config = dict(
    norm='rmsnorm',
    rope_theta=10000.0,
    rope_fraction=1.0,
    max_grad_norm=1.0,
    decay_fraction=0.681,
    decay_shape='linear',
    batch_tokens=131072,
    max_seq_len=256,
    doc_mask=False,
    dataset='wikipedia_en',
)
MLP neurons of a small language model. Each row is named by its layer, matrix (gate and up: input weights) and neuron, and shows model dimensions 112-239. Each number is 50 + 10 x the weight over its row's rms, rounded and kept within 0 to 99. A neuron's up and down rows have the sign that makes its largest values positive.
Before each neuron's rows, "fires after" lists the tokens most often just before its 100 highest values on Wikipedia text that the model never trained on.

fires after: "\n", " Ab", " U", " b", "ud", "T"
L4.gate79:69 42 63 45 44 49 51 40 66 49 60 60 67 53 56 59 68 45 49 46 48 49 54 55 65 61 37 49 54 41 54 52 45 59 57 34 61 54 36 63 50 64 45 54 63 29 55 36 43 52 50 45 40 46 49 44 50 49 32 61 61 50 52 48 61 48 55 50 51 56 57 27 57 39 43 64 68 59 60 61 76 28 27 54 33 57 57 60 55 52 50 37 27 54 42 52 58 33 49 38 46 63 54 59 58 44 53 42 29 53 36 54 56 26 43 54 38 51 41 51 45 59 53 56 49 62 55 40
L4.up79:42 45 52 49 67 44 66 52 61 58 49 39 55 69 60 50 46 51 53 40 37 47 59 38 48 34 64 54 53 55 53 65 55 49 50 60 58 49 52 44 61 69 30 61 44 65 38 57 61 49 54 69 68 53 49 37 23 40 59 55 50 64 49 46 38 51 28 41 56 64 59 34 49 34 47 42 53 46 62 47 70 46 36 27 62 55 67 56 61 57 51 40 59 50 50 36 52 42 44 41 49 53 39 62 49 57 38 43 46 46 52 52 43 69 72 35 44 53 29 53 59 61 56 41 51 68 59 50

fires after: " (", ".", " "
L7.gate616:55 52 35 42 43 44 42 54 50 62 70 47 50 50 67 65 46 60 46 40 33 48 52 56 48 36 55 55 59 43 45 46 52 47 46 57 53 61 67 39 48 39 45 45 33 50 46 67 53 48 46 59 47 62 42 62 47 51 39 57 64 45 59 35 36 45 52 53 55 48 19 32 70 44 65 27 53 69 49 62 35 41 67 61 44 38 49 72 38 46 40 55 56 55 54 49 54 42 35 57 43 41 39 49 46 51 49 53 53 69 68 51 50 50 49 38 67 40 47 40 57 46 42 45 43 68 42 34
L7.up616:60 67 42 63 56 61 60 51 71 49 38 55 59 62 35 62 53 54 45 62 43 56 54 71 69 30 47 51 51 54 49 52 62 44 52 56 51 61 58 64 56 62 44 52 75 64 54 45 41 57 53 62 43 48 37 71 46 54 46 44 58 47 36 50 47 56 47 62 48 61 52 48 62 72 52 47 50 42 45 37 53 38 48 73 41 49 50 60 65 34 49 33 64 52 71 40 46 49 59 57 59 59 47 49 63 45 53 61 45 56 51 53 40 58 44 52 57 35 46 32 37 60 43 47 72 57 53 53

fires after: "\n", " ", " app", "|---|---|---|---|---|"
L7.gate299:51 42 47 43 46 39 37 45 42 53 49 64 56 52 53 50 63 75 53 43 56 50 62 47 38 53 51 52 51 57 50 24 56 44 57 57 47 51 49 48 42 52 63 44 49 44 41 53 54 46 44 37 65 68 50 60 71 43 65 52 50 47 50 70 46 72 29 51 70 53 72 35 64 57 56 57 46 42 59 51 72 43 39 65 47 71 55 56 67 72 46 65 56 60 60 45 56 57 41 48 62 47 60 47 21 55 64 47 50 51 44 37 50 55 44 39 40 70 49 52 39 57 54 45 59 56 36 43
L7.up299:49 50 57 61 45 46 45 47 59 65 78 52 48 53 58 60 41 47 35 53 35 45 40 57 67 83 44 49 50 58 53 33 51 49 55 37 62 60 42 37 32 39 68 38 53 47 51 69 61 52 50 34 83 64 39 40 55 40 43 42 59 34 59 55 49 54 51 37 62 64 45 55 45 52 58 50 54 58 34 53 60 49 58 54 34 59 74 46 50 53 58 49 64 51 35 54 63 47 54 51 63 59 64 54 36 53 49 24 50 69 61 36 46 73 60 33 55 53 51 61 43 44 63 43 51 63 47 53

fires after: " L", " H", " sub", " P", " ar", "an"
L3.gate708:33 38 57 51 40 63 45 50 52 39 56 37 49 63 38 72 49 56 36 43 62 67 59 42 35 52 42 46 52 47 49 47 46 54 66 52 54 46 36 35 54 56 40 58 50 55 52 46 47 40 46 48 66 54 30 59 53 53 51 56 52 48 67 49 42 34 43 53 35 56 41 50 69 41 51 39 51 48 58 42 46 58 38 46 54 49 60 63 51 44 49 58 50 52 45 63 43 60 63 64 47 50 47 57 37 35 31 59 55 56 53 56 46 37 54 42 58 72 56 58 33 41 53 32 53 40 60 66
L3.up708:59 44 49 47 55 50 58 61 38 55 49 50 51 36 54 37 42 47 38 54 48 56 53 37 43 42 42 55 48 60 53 56 36 61 28 50 49 57 60 43 61 51 40 53 41 46 45 49 70 37 33 50 65 56 34 61 50 65 33 40 44 49 59 49 45 43 41 66 42 51 72 50 60 51 65 42 83 59 49 57 40 57 48 57 58 45 77 43 45 46 52 63 51 44 46 55 52 49 58 42 53 42 64 45 62 63 55 54 50 54 49 60 46 39 46 41 61 53 40 40 67 56 39 48 48 63 63 56

fires after: "Ar", "9", " Ar", "D", " ar", " dis"
L3.gate259:40 71 28 42 48 72 60 57 53 57 64 40 49 51 39 54 41 46 34 60 53 43 59 58 41 60 55 58 40 44 60 34 42 56 58 75 49 50 54 31 45 52 56 49 40 35 47 57 42 50 62 48 53 72 40 42 60 50 49 52 46 49 75 61 47 36 54 36 55 54 50 38 66 52 40 54 55 44 61 51 53 51 54 33 35 53 45 59 58 50 50 50 65 61 51 47 56 57 59 38 46 51 53 59 49 43 63 67 50 49 48 59 54 48 57 47 35 60 49 47 43 48 50 53 41 55 75 44
L3.up259:44 50 59 54 62 55 63 44 42 38 52 59 32 45 57 39 51 47 54 46 59 41 52 57 35 39 43 50 55 44 47 52 32 53 56 35 38 41 59 60 53 50 55 42 55 50 29 52 57 47 54 37 50 50 47 41 20 60 50 29 44 66 57 67 53 67 48 45 43 41 37 68 59 71 57 52 57 38 60 44 52 44 31 64 46 37 64 32 63 27 50 75 56 56 59 32 33 58 59 44 65 55 50 67 62 43 50 45 54 54 33 52 44 37 55 36 43 55 37 61 40 58 47 59 48 64 58 43

fires after: "N", " At", "e", " (", " Ne", " Gl"
L3.gate289:39 52 48 42 51 54 56 38 49 46 56 61 65 55 32 38 25 52 52 53 48 50 55 56 45 55 64 52 50 49 41 54 53 47 63 58 44 53 67 50 48 59 49 61 52 53 50 48 38 42 48 66 57 53 44 35 55 62 29 38 62 81 67 62 43 60 65 58 80 44 48 56 60 48 44 46 45 36 58 32 43 40 51 61 66 46 52 43 38 42 58 54 35 64 59 47 39 51 51 35 55 50 43 58 47 60 58 41 39 61 46 43 54 39 60 31 40 62 44 45 41 56 54 72 49 51 42 53
L3.up289:52 46 35 56 47 60 39 62 70 38 44 44 57 51 56 49 48 38 43 59 58 51 36 46 55 50 66 64 52 22 57 47 46 67 45 61 60 49 37 77 54 53 39 43 45 51 40 48 50 37 43 40 35 44 52 75 49 53 64 46 60 58 62 45 50 55 47 25 28 66 54 46 56 73 45 68 39 31 54 53 44 63 40 56 43 56 42 63 64 44 51 64 42 50 51 42 47 60 40 45 50 50 50 40 61 44 32 68 46 65 53 51 52 32 47 33 56 41 58 54 39 52 66 64 44 58 53 67

fires after: "–", "\n", "'"
L4.gate53:55 42 60 49 74 43 49 43 48 26 36 50 68 53 39 52 54 41 32 49 51 60 43 57 36 58 56 54 51 52 49 39 42 52 52 71 70 47 48 48 50 35 56 43 57 27 58 65 52 41 42 41 62 46 50 35 54 58 62 52 64 47 39 52 53 41 44 35 44 46 42 57 43 42 47 38 50 80 56 43 64 54 64 56 56 37 55 58 51 51 58 63 56 65 49 52 42 62 64 59 63 55 47 62 45 33 49 42 40 56 60 39 51 45 59 56 36 62 59 52 51 61 61 58 55 43 48 52
L4.up53:52 64 61 62 46 57 40 45 51 63 40 35 56 49 49 62 24 54 45 49 66 51 41 52 48 32 68 57 39 76 47 55 62 56 53 52 43 57 56 47 58 59 46 44 82 43 74 61 58 48 33 59 49 42 39 35 50 44 54 61 43 56 48 79 59 44 48 46 55 40 47 50 50 53 38 39 64 51 59 55 51 41 41 37 77 40 37 46 59 40 57 60 45 65 48 37 58 43 56 59 40 52 43 50 56 51 64 42 57 41 59 49 57 42 58 55 42 65 29 36 56 32 47 31 34 54 80 43

fires after: "9", "re", " has"
L3.gate500:57 52 41 46 58 60 58 38 34 52 31 74 53 69 62 41 52 55 45 39 50 64 32 39 50 55 34 50 65 44 27 54 56 55 57 50 51 42 66 59 43 38 39 65 57 34 54 53 59 54 43 57 50 42 64 39 45 44 35 60 29 48 61 34 54 55 54 54 56 46 55 40 51 59 43 50 53 64 44 45 37 51 38 41 48 44 51 62 39 40 36 67 57 44 58 33 62 40 35 50 48 64 71 37 55 52 50 54 48 50 63 44 49 61 57 35 35 70 56 30 47 58 43 57 32 31 45 53
L3.up500:50 48 49 56 66 60 66 49 48 59 50 43 56 66 57 51 42 40 56 45 64 48 48 42 54 41 35 43 44 40 43 39 47 45 53 52 42 44 63 42 59 58 59 39 51 37 45 47 53 44 55 51 55 48 52 63 41 44 45 45 57 53 42 30 70 50 38 51 60 26 54 48 53 62 64 42 55 57 50 49 47 57 50 28 49 63 66 45 46 53 45 45 47 41 63 48 46 51 47 48 56 58 51 38 55 64 54 42 43 57 54 54 64 50 44 73 48 50 45 38 50 71 59 57 40 46 76 57